config.toml
qk_norm = true
init_std_o = 0.0
max_seq_len = 512
MLP neurons of a small language model. Each row is named by its layer, matrix (down: output weights) and neuron, and shows model dimensions 405-500. Each number is 500 + 40 x the weight over its row's rms, rounded and kept within 0 to 999. Numbers have three digits each. A neuron's up and down rows have the sign that makes its largest values positive.
A block is one neuron, or neurons of one layer that tend to fire together. After each block is what it responds to, as a language model described it from the Wikipedia text at the highest values.

L2.down313:494623576451454513457506494542444501532457539498491491469541484467493526443499456488486504512440493486495532503456490509534546459465510453477531518499531458530518499448479493537565452503498479454525550497518446520488518510505493488553503545472501469507514477484493438429494563512504466477
L2.down328:410458395533524411507518556509548490440516491461479466459534467537500539475448532555495531494502522488447556503487417514491551616534426525522536499557539526500468450432524437515520489523510465469499534516512434508495561493540471481529512560504495530536505453491547550472552414512514460452
L2.down593:521546501486486425467438503493501476534459463461498484500524506538603518444540376484472455426505542459447506436538561476497514540451406491526541452544539470480567495566536520497488509568473463504449555435442458464535519463473475439517454522525515499485497504541519526515541488447502578477
L2.down627:532431470431555538514521506533557490508494511505489521460547486470490528511474562487498483478499518509527507545558487417440545570488451521543523471466467576478510501459481510486477434512526515393553501525519510568497427570525493497513548463572528530452561498506571466474490433367493510568
L2.down665:550505499435423490528499491466532444532568492565498463488483515436488487402469433463446481484448491479569481557491505517463509366469547447486483529491490517561464515538495507480532458610485482543472548525584480547470568474540430402506497431529499502452510506442537537479480547534529494519
L2.down897:479618436536522546540475476544558523562519541463451471499440516507449521538477565527525457509429486524448532449490537519504572436515463533514470511547487441495508413510560493533600520489545479515505493442445515456466494448522518438515504435465548487519505535456560452491496474486552480424
L2.down932:521496453507530433552500470518516503441503513481465525496453457533485464526489516532446562517584507453448532470515539460519516683557519569548541467500483451423429545520534503497559455474512514535496496485487480411450428481556518502489602501418539502473556504438545507443510428495523501463
L2.down1080:521428450529435484481543507531500535419549465498586549443473537547399532513482497514490570473449533486428483501525490537480489510506490500482472533505534481469531484524482528580501531449455495525514553475559516510465580486512418493624479545450493498491549471429487509449465458503475538511
Description: The invisible zero-width character between a DMS coordinate ending in E or W and the slash before its decimal form (e.g. 5°49′14″E / 50.52); weaker, unrelated hits on table pipes and scattered mid-sentence words.

L2.down353:495478463568472478559461544505533507527537480460484496589520556539476478499467469555489487482503554502530470491482489561504527498539538555549367490484498453512458475470468523502500415473561466449387482518517501540402490398479452523502565464512510490510438506502472491464423479471570508461
L2.down413:513471489538560483563496500452571509470525497507421527470455517557436513468484527506518517493432522552471509515480416542466541498455502551514430440460445506496545561486512459494548574518520454459449481521479493500523526462514468490476502485479488558513534523528510500473442509433462476519
L2.down913:496490448625548416473455519470464506515556434457513513480595423487506493520484450456439442510554472563555487456490416510577471579474485477493511512502473492479472483462529516510523499466469438500522492478526508530496508511498531577503479456461490533514542552501569561512520452503459510499
L2.down978:542523586572534477551490526491507536533545518469522476434509476507488575407511551581508371495577500439496484526451523468540492529475522517472477482504509440542557509463453535493464466460548519439533483467460502575408527553521421475515446488402500513472473449500485533493504451435450469480
L2.down1040:548475475528501459553483549519469476470451493456494484467455488470477490449496500536525465559584569454513496465476569576560564596503539515521511627537471448497464549456470526549550570524492517395515503546436568497454490432533576559575498466504513487502498470472488481520501569512487423517
L2.down1083:436481502566516434500530461520536479522555467429489489502503460509452521432534531587408510448492448495442491479470449497531520397483497463486518530470574540443539529532524547417474415495512420471492503497449509505486576478547496500438514509453447523515454556489481475550521477452536543476
L2.down1113:487467514533492537548507482518500499543561467516450488473451523385482535480467465521583471525557577448492454463487476494501508498530472480491529557437546437509565561435455433524482490496460554485439495512467444463458500459465460464488544528531518578414507517446493458473509538452565461492
L2.down1168:532422499444590519525540477453493457550512546520519540499598397461550455483495530475485560530492492483484516572442516531514479521541537473472519418486487442513534452517471504452507496469481561482499502489413519491506434435524528490532446516463497510553507531538469527521547540505460536480
Description: Short word pieces, often with k or j, inside rare foreign or brand names, such as Rok(kor), Puk(kelpop), Pik(achu), Palahni-uk.

L8.down18:549502547524497443499461418446517485483486520482404492350441449529478410530440524546487437505481490436553471458553398553510470324481535476451539549432505476497553548468534468469534466483484502377463568499499500532479478485491418502449527508518448509457479471526544500523515471449556469512
L8.down628:584462440509530547526497507515515494559484477546526530545515540458514448561566487448479552438479525464486527497500531482496445539481521419498541466487478514470467488530550445516524486501425518560491523513486499439523456499528469478441490465492451521564554429480453491525530487550480548482
L8.down756:453452495568478483515574469533467445439446533490443509469469497523489532531550508446501435523418556511475510486490471529523554381520477478487473518517435476407489540490477508480443536531525479562399503480492525493556552554478475483408550488519429477492493437494539538565475520454515568555
L8.down902:550483539410548534510485503509445468465486507460496503529493525484602534511490518501522454472516488517392521559529522556434403519501523403514476509490516458442558506478520451455492545450473526475473546431530440553472570513537455517495510523451509474519516460443474551467609542460492514475
Description: Word-piece tokens inside non-English personal names, mostly Azerbaijani, Slavic or Turkish names in tables and lists, such as Sur(ayya), Shev(chenko), Hak(kı); also a few place names.

L5.down291:466528528420426516482545528474437508545487431538536486525545515520499504489446504496513485489526446592430585484438449454497521476514476462472475512535467500496472517500461542506556514527541501454433499481564454511472521494494581486498499484509466463471490524436555454502493455485522508583
L5.down1206:466520488467461508531459456519530457471504490489478526480526566523536554484476448423497502493479573505425548545521505463525466631528506457529481573461526512490527481470511546393499610540502500501443489502554476522495567461538496520454511501568497424530573508535521468478450515478483524528
Description: Fires on "of" in "one of" / "X of Y" and on "among" placing something within a group, also plural "are"/"were" after plural subjects.

L5.down275:528547514503529547479509498493521476468552442565464475473462522487523547476453552475486502480434430478431464487440542505474445521477584536476480524589474498526583557421443433456476505546520451553493493522546520577420548455534593504533457504498455454479511478550509540499485433555547483431
L5.down1095:500510464548464457486473528508463586530501583491512487514541557442524514527549554587535526489499542461476527569550571433493504521528527557496557544478483521480490535540467475492534512561479454498455445498473485500476556522464456542555510499456555493483456543518522490486576526515555465467
Description: Last digit of a four-digit year split as 195+0 or 201+0, mostly in table cells like census or career rows, with number cells and stray words.

L2.down8:490551445435543509479543501422583533482505467537445555475447503502489542527535529534478440515519486535514466537499546498495475386533535509466470451511492499477477600414490475478448479539549472537439476493471494487514553497536511428521504516534462523500503531422483493543509508574516430518
L2.down182:447523476488562505503445509449475489447495438471502474510491523465488519531544498490525503482509513528437474530493427478573576489527475497497539527464502463494475448402479472451516472484455532515479470536506483404513475499531489488561496543504486530537528526586519530451561508521460546540
L2.down422:590500472497459498495520499439521475466532520499523507506538473443515502469507466543483503479538479540504457505517412464461558564548505478523537528479423507526608580546540430454468554484452498497450476551500503496515436515515492458543509431491441560550551488517494449487470539510525466575
L2.down478:493534401474565551506511519393540542512488550539542440485520539571541483489476472463537444498507468554497529539464480490547507515535488525536522518500523488567527556570431565515512415572510493479550447521430528530534494545541500470520491471548468504448462483422486482492509461499476487467
L2.down800:515565498527515527499465435487516487490515558533514541485513514430480500482527462441494458478447431543519478491515468453550465483455472487497552477602488540517523495456506448476475472581450444517499488568465436433473486454485500563552477472550450438517504563497496496547553500505535484423
L2.down882:475593478539528495526573505448478447472497482523496470498484492473582457469484540560506510566507469527478506526422501517599515536497486509461453496472497481494582520512547455468558515473459512471482535505531513486502453476519539481484479458526514572516501421488498500474504528531541543463
L2.down938:518580501524531593472554488526519503486438534555508448539486480439513507498519532513467485516480522455514489463519509459505520538491460520448496550487491568455571553553494524495477539447530496486478519524506448527473486489450487449533546459560488559482510444435480507468531529494531533523
L2.down1020:437503535492386463435469528558499484469490489542498526519449503523497499466470495490503507521433497554527519501537520549508484539477479455526508568547508518501498578517481503563529521524542562465561479459568473481492477536523458553484471478466473566569550552507554475586491419563518483494
Description: Nouns naming a kind or subdivision, such as type, class, variant, style, version, part, often before "of"; weaker on adverbs like originally.

L8.down276:500511457514395545540486549396552511496473482513508463505487495495450528514462506473475514499506558453507557522528543443491561688532462502599439500539481478599510492491568622482544517473458476518556525517435470560444438499477488508550525522523461488496542494549494581500565552405546455530
L8.down738:583478519471497466563490484492412502460457547451467515513537491527473476523459496456474473523443517492447415495585451526422417498482546521500498494514504477503490438551503451487550459504453486444543563461486516488544398468507520438479539475490580441471475511586450501514454410529491466505
L8.down743:569482506499503487517469533557505496508594504496449497563500566475449527546475462526488413489491535488530549459509486504510506640446477571516466470491426526501453434498534461535488431521481485523478469483524503537499515522476528493548486509451488511491497530381410467469522499523545472489
L8.down885:489460575535514503525462456578553520489490473453552511517508495482457557469512478541549554525530508601464462436504503490529479486474509534446555496472541567524454429558491508544533443523436456452443539500548519494610467452504482510519552478509452457549525526493499462507523503465522451522
Description: Finite auxiliaries and copulas right after a long subject phrase, such as is, was, has, are, plus not after has or is, in expository prose.

L8.down222:541472561523466484484623428529562476516473526523459591487539473535564440510534426562508559508532539503480483520522481487493461635559426515459503509514487527473567443494523498523481507542505493491527533525509509458515550543533554508516510498473489478505494501449535503555499528544505416499
L8.down258:537488470488538482497522486580515492489564518491488480465457440519574476478497549461534430492419481478420557553469587513564530325492429485533468487510472510501524502434589469552425500533527493502518572508531480508487467483488539496586499491478538474497458555561631517489500370486449501479
L8.down307:552500479528461489485545524508556416504553544503453472488434501489553521537498466555422505498494520563506480483552528541543535436459451519433494543411487563457578502535551489545483490471498484566547448468538443558489487519516511503533443492526513536506478506477489462591506544492545464443
L8.down458:479513428443536537411472469427529568479650445542530478492517501509455482545532510534475533522558477542530539477510510482528435411530502444487522526492447449512514528489504585531474462556487560523494510560461499478517466489466503503508521509523527532461487491491509467465496457525450500500
Description: Punctuation right before an expected number in stats tables and infoboxes, such as score dashes (105–114), decimal points (.262), pipes, colons.

L5.down711:501499545512527517504486520490433503511495561482539571463529467513507564494498556491432459522577490553544536493478523591573496554505509445497435511512526508470518494436466617407437548465590408504408502448513533478543570564487484516379463448550600475476531508556434493440537524495488441520
L5.down741:496475437515518434488533643500455520497503512447475590446494595480454440494497522510526485498561520553506483508479603513579487524567509456524488425465538525534500462450443452564475487506512503462529497463496442496530566541457438496559449461480443513526473470522414516516523496528537530547
Description: Line breaks right after wiki section headings (==Personal life==, ===Arsenal===) or sentence ends in biographies, where a new sentence begins.

L8.down497:486486507486490508505491475534505477536521467421560531456510509547486447511529463482497490474532513428502524431569475475525422446508521511481513488494487426451464480477577537495457572476545420458550410418483505528512517519542465446541458449513518533405469535441488566468502497498610528464
L8.down821:519478434551436497509487435480503481501541527556549516522493460638468461490486582503471498491466466468510526494519536470541442462470491475559557536406465515612514493466517512495533522492488498488430489522495436472548479528516515476540473492457471487442547460464529557489443470478581496501
L8.down951:579531534490457530470563542519413480528575494448435509570492466547552486521498520534471526458484523485516450517486533572545459481489474528512484498586550535509453493526452519516520568470569495489482500573474423471537459505512452508452478532496458565449542519545463530503499493503449530570
L8.down1086:509515513490489517513476540513505528565419475477484496566499579497501495495483515505515484564551506571456479447515553624425463508518526554540479516486445565445573470517532487477513510464510499531525483461438512534519485527469517495520507505512565508492496552506532468447518498429465588492
Description: Final digit of a year or dollar amount just before a range or unit word, e.g. 194|2 to, $|2 billion, 199|4 to; also fixed phrases like according to.

L5.down231:514530533481485596478517483546424461521487443460490497544408497470533574499484466531431500510501447536571489467566544464512525591478501533526470466442528492488499464610503524515524437525547491543473460453539528436533530511553529491435609545497502571549519504548481560581458484468518579544
L5.down340:515459463485488506481499492456451441465454470568486498542469453533508555570538465486541483518477470453459518428472558517499513531570481477528499478423521464500471503568425531492507513463560510533510483507516508509534417503488516479530469408591520449532511527459540492581431492491504440497
Description: Second or later tokens inside proper names and titles, often in tables or lists, e.g. Ent'er' Shikari, The King''s' Daughter, Leaders Of 'The' Free World.

L2.down150:486434480412469496516530466387549485462514565439458493502472483477502497551435481519494568549497520420483533506520502469497496474485489516456471501398466416556488467502486510456452474513529513585530482430552476434506473465481539463439503517515491473485475455493462483549518550521516498546
L2.down302:500482529518434534506493495564494529586487488527505526488501472550501485556447588512482560541518451441533533436490486508488451365500513451492507505518465567509475573511500432511479510572461449519476531489463472516520524504510527515416501507428439432516409438604460477526490509449481519511
L2.down318:561485486572471485486508485448544564509544438465493464469536518516523480457508573564510527491505480498511480430423468540544520410470477526518479496502491492468465473486523516453524474485412453503509485466491484533465464512514485524489492528449484538513482555511486506499509480487479518574
L2.down452:512486569496493484454528477505546468496546487486490494521500519463461447473546526547408478501466483483491565441444446563465536528544473454529472476487487520619543467555494475494533528551417487539513501489467535533466464457477569545504499480528551509483514441491471528378487433518541525473
L2.down635:521464568481469513566504519496491436490462532480523488495527454533399485473485454538529575482529533487493481529543486463463474161524473533493481516513521464562483487443442539524489564548498517513468523514559577501462535430502514518506473457519474473466527468448548490574500454509442509459
L2.down907:418533566482507422509493485520463539520365428513547447556522535473526499512485488501534501473536491492524460433508457466489550436527532496497539551479499516491497479557470545498495488495500482497511550468433507532368583567455472407454508565496487527509484512499512469573539505455501487444
L2.down957:513545508506544535509516491464483483537474436492432461452499522459531581480457483509438465525502490485485480463535490452552517454583462566468503543520452504456466466510547506495485485510519475479498506461502492422519572509541530514509502486593538512460507529529497508490443580469502494514
L2.down1028:488530536482502519549499471456513476569523434542535511581414515596489504593546499479480461479519492468564536473554495462520513406466493577519421481497490477529501420413576428504473584506516453483457513533433527491453489449484463490471519567479457446515527483573459456503544529564481513468
Description: First word pieces of mostly non-English personal or place names, often in tables and credit lists, e.g. Moh(ammadi), Meh(man), Hak(im), Kw(ong).

L2.down24:459549536464526572447440495494581581490500475500445418509474499493465434497508527462417380505519410480474504436533515560527481472528504494489501505504428531566526513484519484514557457542494463589542494569535512559512508496505508527501509470515561494473517440492519474563488486579543548460
L2.down113:572511468433533509505487479490563505521434529522557465579549499490547478607505508525459548459513515491510515499446452552477544580487502477508463484383520512482497474442507472471535482525530485464550502441481502485434434602581538458530462565511456577538557523460556518423516506532514472526
L2.down146:457472479500460484468483507514504558479488533506487492520453512513450526474462533483450465493497526507482551439456460481460516231509499519611569516417474475426459482466541477514465510503557477530468471411513494514468442516468501487568531471489467494494483516507446543530504493506466502524
L2.down233:512523534488549462456456476488536494526506547470517501525508571533464504508474468502526517484581558473467475468474469535559545474452461333504512507458525520485512458487504523436454468496503551535466500463477482561447507519520578493521463535464512446527478531425479481494465539496503457559
L2.down589:461461465429597546523488468530479538486497495474453524494511473420546456500526522509532424465519512555488570494525503536527533407506528480509527465441477438509534474434476500537414503490469481513514410480580557463577546475547488551502440506534516474498491495516477494541576484462531531510
L2.down948:529478554525538532527497477417461514537464511555530524519498464493535536517439468482553464478473622465456506478514432510533488400545499535510484468429539462544519506482474455440534525537577428521523507493540471511454537514517520524482483516475631438478500483511503414495516497520529540529
L2.down951:499521456453492533472478489508446515452454461522457480482487479450516490471502450474529415521531587529459540464485498444500499533507451521522471485499485449482518420496480452569563473499485477489524548515479453458457449396573437469431465530521530446490533494460492504519518501496475562562
L2.down1128:498521475537491491466463524525523498492586569497465431523526486523474483486441527476450539451536477511516486569592525507467532309512506433437398450453503534472554448518465506480490485462491462544513450548482587444453506480515671443549460559501527465506541485447415548465489488480453484546
Description: The final digit of a year split as 202+0, 201+1, mostly at the start of table rows, with occasional row-opening numbers and headings such as Men and However.

L2.down16:432515498549530452513477509490553461526494470450479497509525521522487463488522544455529464483575464472526486392430489471531464589438552475517490426528485479476574436518461532493430507557533507553477493437514494485491531560541497476511480514535451478549498464570531538490530581443504515486
L2.down23:527442496521580542520405539529525496556456514507558497506457535529501509557506443465451539459486468543499524527570439494491494361510470504533462519543484456540534506528480447490517472508487431451509473566492539562497441561494455468491491565492408505542495521475515487512460467439542446455
L2.down71:542541503468542559538528497581435498561471577521532545536549490463499513543552475512443545558484516537525430474540474474425527360501514531471473500441507557524396501408501480494510565525521442512524432446524500489498539600490447473554466538494529601514503493561493487493493535497488449466
L2.down230:488501471490483525567416505546509498446541498494513503463497544492449501521538493458410447556530565396496509498523484503516433375526561501482511416436505512563536521524455514531608514568460446442474493472508407457482487524475552497530474496490508431528464579549548505500459540425493476534
L2.down277:508489523436458539459483502533454509432528496554494528489525518463510499557460467473471474497491520525442470596427535480496475445503485566548514432459519455535482535539505584443477489513566471466455458521453479517521519535503583553545493526480487538441462514492469504604467457453550541531
L2.down287:537541521504520497500500559499511465466496617445578586475546540470499525490462570446486487496498454498526485517512495518493567595513489519417564472534519526554530496392466539523566459513529454493580486480560481469480510514484540550518497475470476543580552483479522576528589502578501512483
L2.down632:474508506518529527486539554496474480479482418491485453475518524468570492531510502557500456453532441526571549417466503500498417453410566528485450495526549422641546522527450536517436507533461482478532532485440573555451510547501529447465502485522513410484563511455540540526533469456519461486
L2.down1059:463490553430503487579442587572555485545513536509503503590563501468558567551478556438483547466546540467492492481532463527470456294595444537530482531462525450417446455568467484522470438450474430477515467551433460455501470489552508499538469501455479450536406440510544537430506493431513472528
Description: Predictable second words of set phrases: are/were after sentence-initial There (strongest), as in such as or as well as, of in one of, and heading words like See also.

L2.down212:477505581523515477454515476539509456442475553523581419538519571543491527565499524513427534428519494500394482492484488481528494437488488453447523577543496463501458492503492473491456514510554470546537508472562457451416436466590525521476463505508494488566541503439496554500521437544532533519
L2.down351:491503511500558537440576507499455520476520548578453423440522518422533458515508554567474528452420488493456527530555544562467506303523529503515487555480560493547472553543449479542551526516499435482477554534513529488482539557478494479460549540550417482508484508528501520607547516495548475457
L2.down392:511473424486489541539423489584480536501472480477478567493511412491476516545478541500553541413481451549481471496526565416492492376473439577483469476546506464461532504512497523533516491532528514572471467560495550516514484505433534554511524487512479535520486484469484492516561507542519502533
L2.down441:516497443522538533523540542531476539528486441462486571549583449553476492530558547490460514542449497471540499443512529490479458435521492504524467493441443441555509464515487497477488577552508420551484428499486474432451516484557470477493573517513540456473501532484607528438523445513459532491
L2.down634:533472530538527466466496478437526450480501464531465527464548475524493495437463550548505422532458496453511549526480501476567492581410526498514497516462446493473410452467518512487439501454509502452487504523495509535510396469460492472503484465558507479574522448540494487495472535570562487536
L2.down831:496458571433520519458452486422498502468546483541461450511487468482471564542456496436516509588411528557427532462489514429477494491569554514519454458468528529499513446488548546545503524501447505512448505568454555529567495438509481404513487504553459418464447530501543530585500506508452436509
L2.down858:500474431462511503498481530513488481527571538527457554534525530498535539433462514518534531522525493465510471528478517446492563575536552568478499460501511460546409473542474549578523434479523478494474513463552473501439504525480541436539572461496441451515481513424545469490417481560577574491
L2.down996:505572368438489543557473500473466526565469426526471421515542464474499525536468503455419551452496515494482462447543490442483464440496550541533491486500473510490509414527465560517453442503561443539515500456555553472455535536472475518537535587463556588468504534529540410490484553505462527474
Description: Final digit tokens closing a number, mostly the end year of ranges or birth dates (1867–195-6, 2014–201-5), plus decimals and markdown table separator rows.

L8.down794:512470442413502498478576432426485548541524447548439506445529504513472509469517500455458537472398518556458449508501478489569484525453577472537440451513524431383478454488486568505556475498572497515523432404445506466574431540489552491460451491509516517540511594463418482480448442459422528488
L8.down816:487561485451477494485506482546491500458517500396526586536404554517451512504456521527493526474503428464511471549481426443495495439535513499518484519516476517471446547417518475494481465525514501505504475444525526516549647514478464545518491498389459551501522460524368528475442502508517526587
L8.down1048:488537520580518512502488454485459515437489496512521493486521466483489534544503421537494541514524473470471585484530550385530507627498517447611551532489496482509485424495534528510476537516449462477583556528463498492485490560438427496525527485490485557521513450446490469502501513515567452454
L8.down1056:456527491479498426554545511527504459523546593572481549471535513542521567490521538456536517506524522515587526498520475465490444440517481494509504449503447428536465567469519511467534509539499556498466457444547473524519518496466488443532533437517504489542497509490375503445518552553440508514
Description: Main verbs of acquiring, giving or taking something (took over, signed, seized, offered, assuming), right after their subject in narrative prose, typically followed by an object.

L8.down267:552544520477512526561451533428507478628549480531487528497480539494565494494514495485496474488468481486497491521565557481506497399458496485447450509538542524483496487467505460533538560497508496494459522469533532547534571542496514506495443586460577415403508547547496479514523549557522445550
L8.down345:443468493469512522517441554464513562548482465582542442475476537515509554476444478523502490536475428514542442484510464484536506425439469524573557419502508490476509463527510435527434510498470479511411500471533552463512431533530463445458551527550516559516501454481524517475467409532463431493
L8.down444:499512529523549559499440527504569410480477509456459486500508488456492537444463478505446502518455475397535504486530449479468484375457507495467467478499611452419459512541525466508483459466519543594507435491442542547515534522501537533521508430475462500591519452581520562563544460519488527550
L8.down549:450521515442514453537433494494498528476483573512488551469491490440501511565460473488553516553545528496519455477535490528534530399451459484493489496539449471506537619430473506491485504575493547475503495484575423503512528477457481522491567544569510479515486527510557505442521450473573431489
Description: First word-piece of a person's given name, or an initial's period, in tables, cast lists and credits, e.g. Raf(iqul), Ab(hisit), Ch(ick).

L2.down188:498488510482479438523453495560466537514420530497512499478501494475507520505479484524512471519496552481508468493529475425435508357458471495511436566452481400526542542530493477494475590547486512507481489487482411485538511470507497548465463421535516531529484538460487561454556482519492468468
L2.down231:464443538485509428548457497580493491473522493478534465433526441477538503485506510511548497492465493522483519448520470424482436730514571472468438539496491483511521492560547484593488463469501471421518504459517517513519545548436453523489474506452416525538439514514472460536468500445496492515
L2.down297:437484513552461465535506499556510477516465433516516504485506497461518477593468467495550447576423452562599463459558472467412605503492481461485498478474561481435535514503479498605570454512528500508509533570446466519569509500487490491544595525437521569519497516474551545455528552509461487522
L2.down484:541533461478583524506546519448534512499482556506533490521515536464453496443442513494493471505556464452491512481510446451465553547561466496492498352495591460565521421474514463437432519512436508515506467559487502478476485611498463555537473519453524483558604506510519531485505464559520535458
L2.down734:460506469580527487552455549414517471552527531550498529465471528511386492484542540499516475530443448501454521496466472496466536559565537447559474511500413508461410516541532520504534449486432525459558547470426497457552497537423542463526506459549494504492447512488486515534453471589529534445
L2.down811:444472513562513524440530500511527535474485466463521450506444500417499526523496496439518575456547515478534495462504529522485470625582492551462500519556517484504485448505521512480527462502442485541485458503529503499524490520556458511471477519495493499456479437544494458473470563514506567472
L2.down891:554540568585507570502463421501460528454532508464527477478562448505468497511445452503476489482552616464525513498499563471480538455584552507467503524512483526482606434505566506515501567498494476483498480508533549478534565489571538465485472553466522530478497448513474531442517541530470512438
L2.down1032:514520438491563503427450446529457541523471533445512483477499498513524477459533444456435502499536506490544545466524454548442476638536545514542442482509499518546549542501524452555551576515520538461450418540507581535544537483523439500417544475549460494472486565548497479425530523475575480532
Description: Head nouns of institution names, mainly University after "the" and before "of" (University of Michigan), plus School, Institute, Festival; weaker on nouns before "of" (number, choice).

L8.down357:473578482474517488484523483512490542493477528548472461495485537443508475394453555436539566511540494473479542511503558498570473518458523505479411592537501530422493548491547454547500439492451481570591495523463441448546486581421462636465558473507414487552488477527503525524454480490511495445
L8.down397:530480479570520466548545557484505535522492555461512499484614478446477530435457518479479425456507516441557475559487508551440499511538527551503552542452492479455448497494463530520439497521460494541519558498451483515449480514435535437565504495420490508508513526468514527604538529503520423516
L8.down701:493559548536530485528532415496466570502527517439450482458409451501551480494421505525618480397532477441541434496507481516500527509478500454561508480509540538482503520533508539486526472419443560463468501484503461542520446480455524489590468490444511445519452484418505533475526467552516426550
L8.down887:494517425492533442466545444459498472465508560434489434553473533476502490512528491505502540497491530502500480464415521496499467509553547457494480545497546541480482545502520537536439541435486423422468514498563544475591566518553535566499525519475420557543442493487531581550484477500420408499
Description: Words inside fixed phrases that strongly predict the next word, such as not after does/did, can before be, and the exception/terms/part/fact before of/that.

L5.down273:514561504452481521509531438459445517578472446552488511477516455476462484542490459575494505548547500558446506554513512470429483521465431574501426582493517541488545488541498439454494534583593535488452575428569486514541497435507503466458536449490492454412508484564455490453452530539446487546
L5.down691:550482502470568425509473487576483483526519526539492427552485536486460494490489461522501469536520501475483502552519504551497517621455497512462551496449459465459517484524498496507578535455409423497533481478606508526573468480558486427493518556493453382504553538563500553421489519494527495519
Description: Mostly that, which or one right after a preposition (at that point, since that day, of which); also nouns in "the X of" (absence, failure) and year-final digits.

L5.down779:486512564499516510519567490551544495452524517493515488493491445441516487501540529541523427537506465481453443489502487572548457636558535492455500574460498516525534431488457533468550531476443541450486508494544435476509528545501480514525484422500513445416565547417433415450535489495499526517
L5.down840:518565483500562463507503473508551507581434549491583482528461495484521567482435449414541526506524520543520528473530456468465523660436490479455490487490519484505516513455522506425435469499469489461511568547504467484460530532485457519418525502436516598562530481553541490485477364537470522516
Description: Nouns after "the" that head a time or part phrase and usually take "of", as in at the age of, at the end of, the beginning of, portion of.

L8.down8:470572481477456565517508519567526479468547504463450519565524456575559460509434475445475532459480537500463474429501511441500527555566533516521485533551535450526532468507468412478510499486487515504429474536487586497515520527480472467514536501517559505477511451515509514515513498516513557440
L8.down427:395525518450554455464553527468445542460563430454500548535406452493536517557520486492502533481443505530518510522515547534487478595589495519493489533465528499509517575553609429477498444502448482469517483443559526523518368476472588555545444519526510552577542469493469417543530469487509504490
L8.down1090:572454481539503450513388530502522527536428518417505439501486434500479477452586560457528473502536484490465431526567480576514500486579515508503487530492508454500469482522524568535521488539496524592428540500451444604475544529467486492493504494534502549502533421476506524516519518500561462512
L8.down1195:465542519490444518521499476503481473483506507514452485512472474455531513462547530488520494485487521484498412453467502534456517466529517487519555509508523575491483466519559516482421493444430503512565557467587576550582536461489530480435518480567525507529509518482515467427505578462535548474
Description: Generic head nouns or word-pieces inside multiword institution names, usually before of/for, such as Institute, Center, Union, Society, Council, Ministry.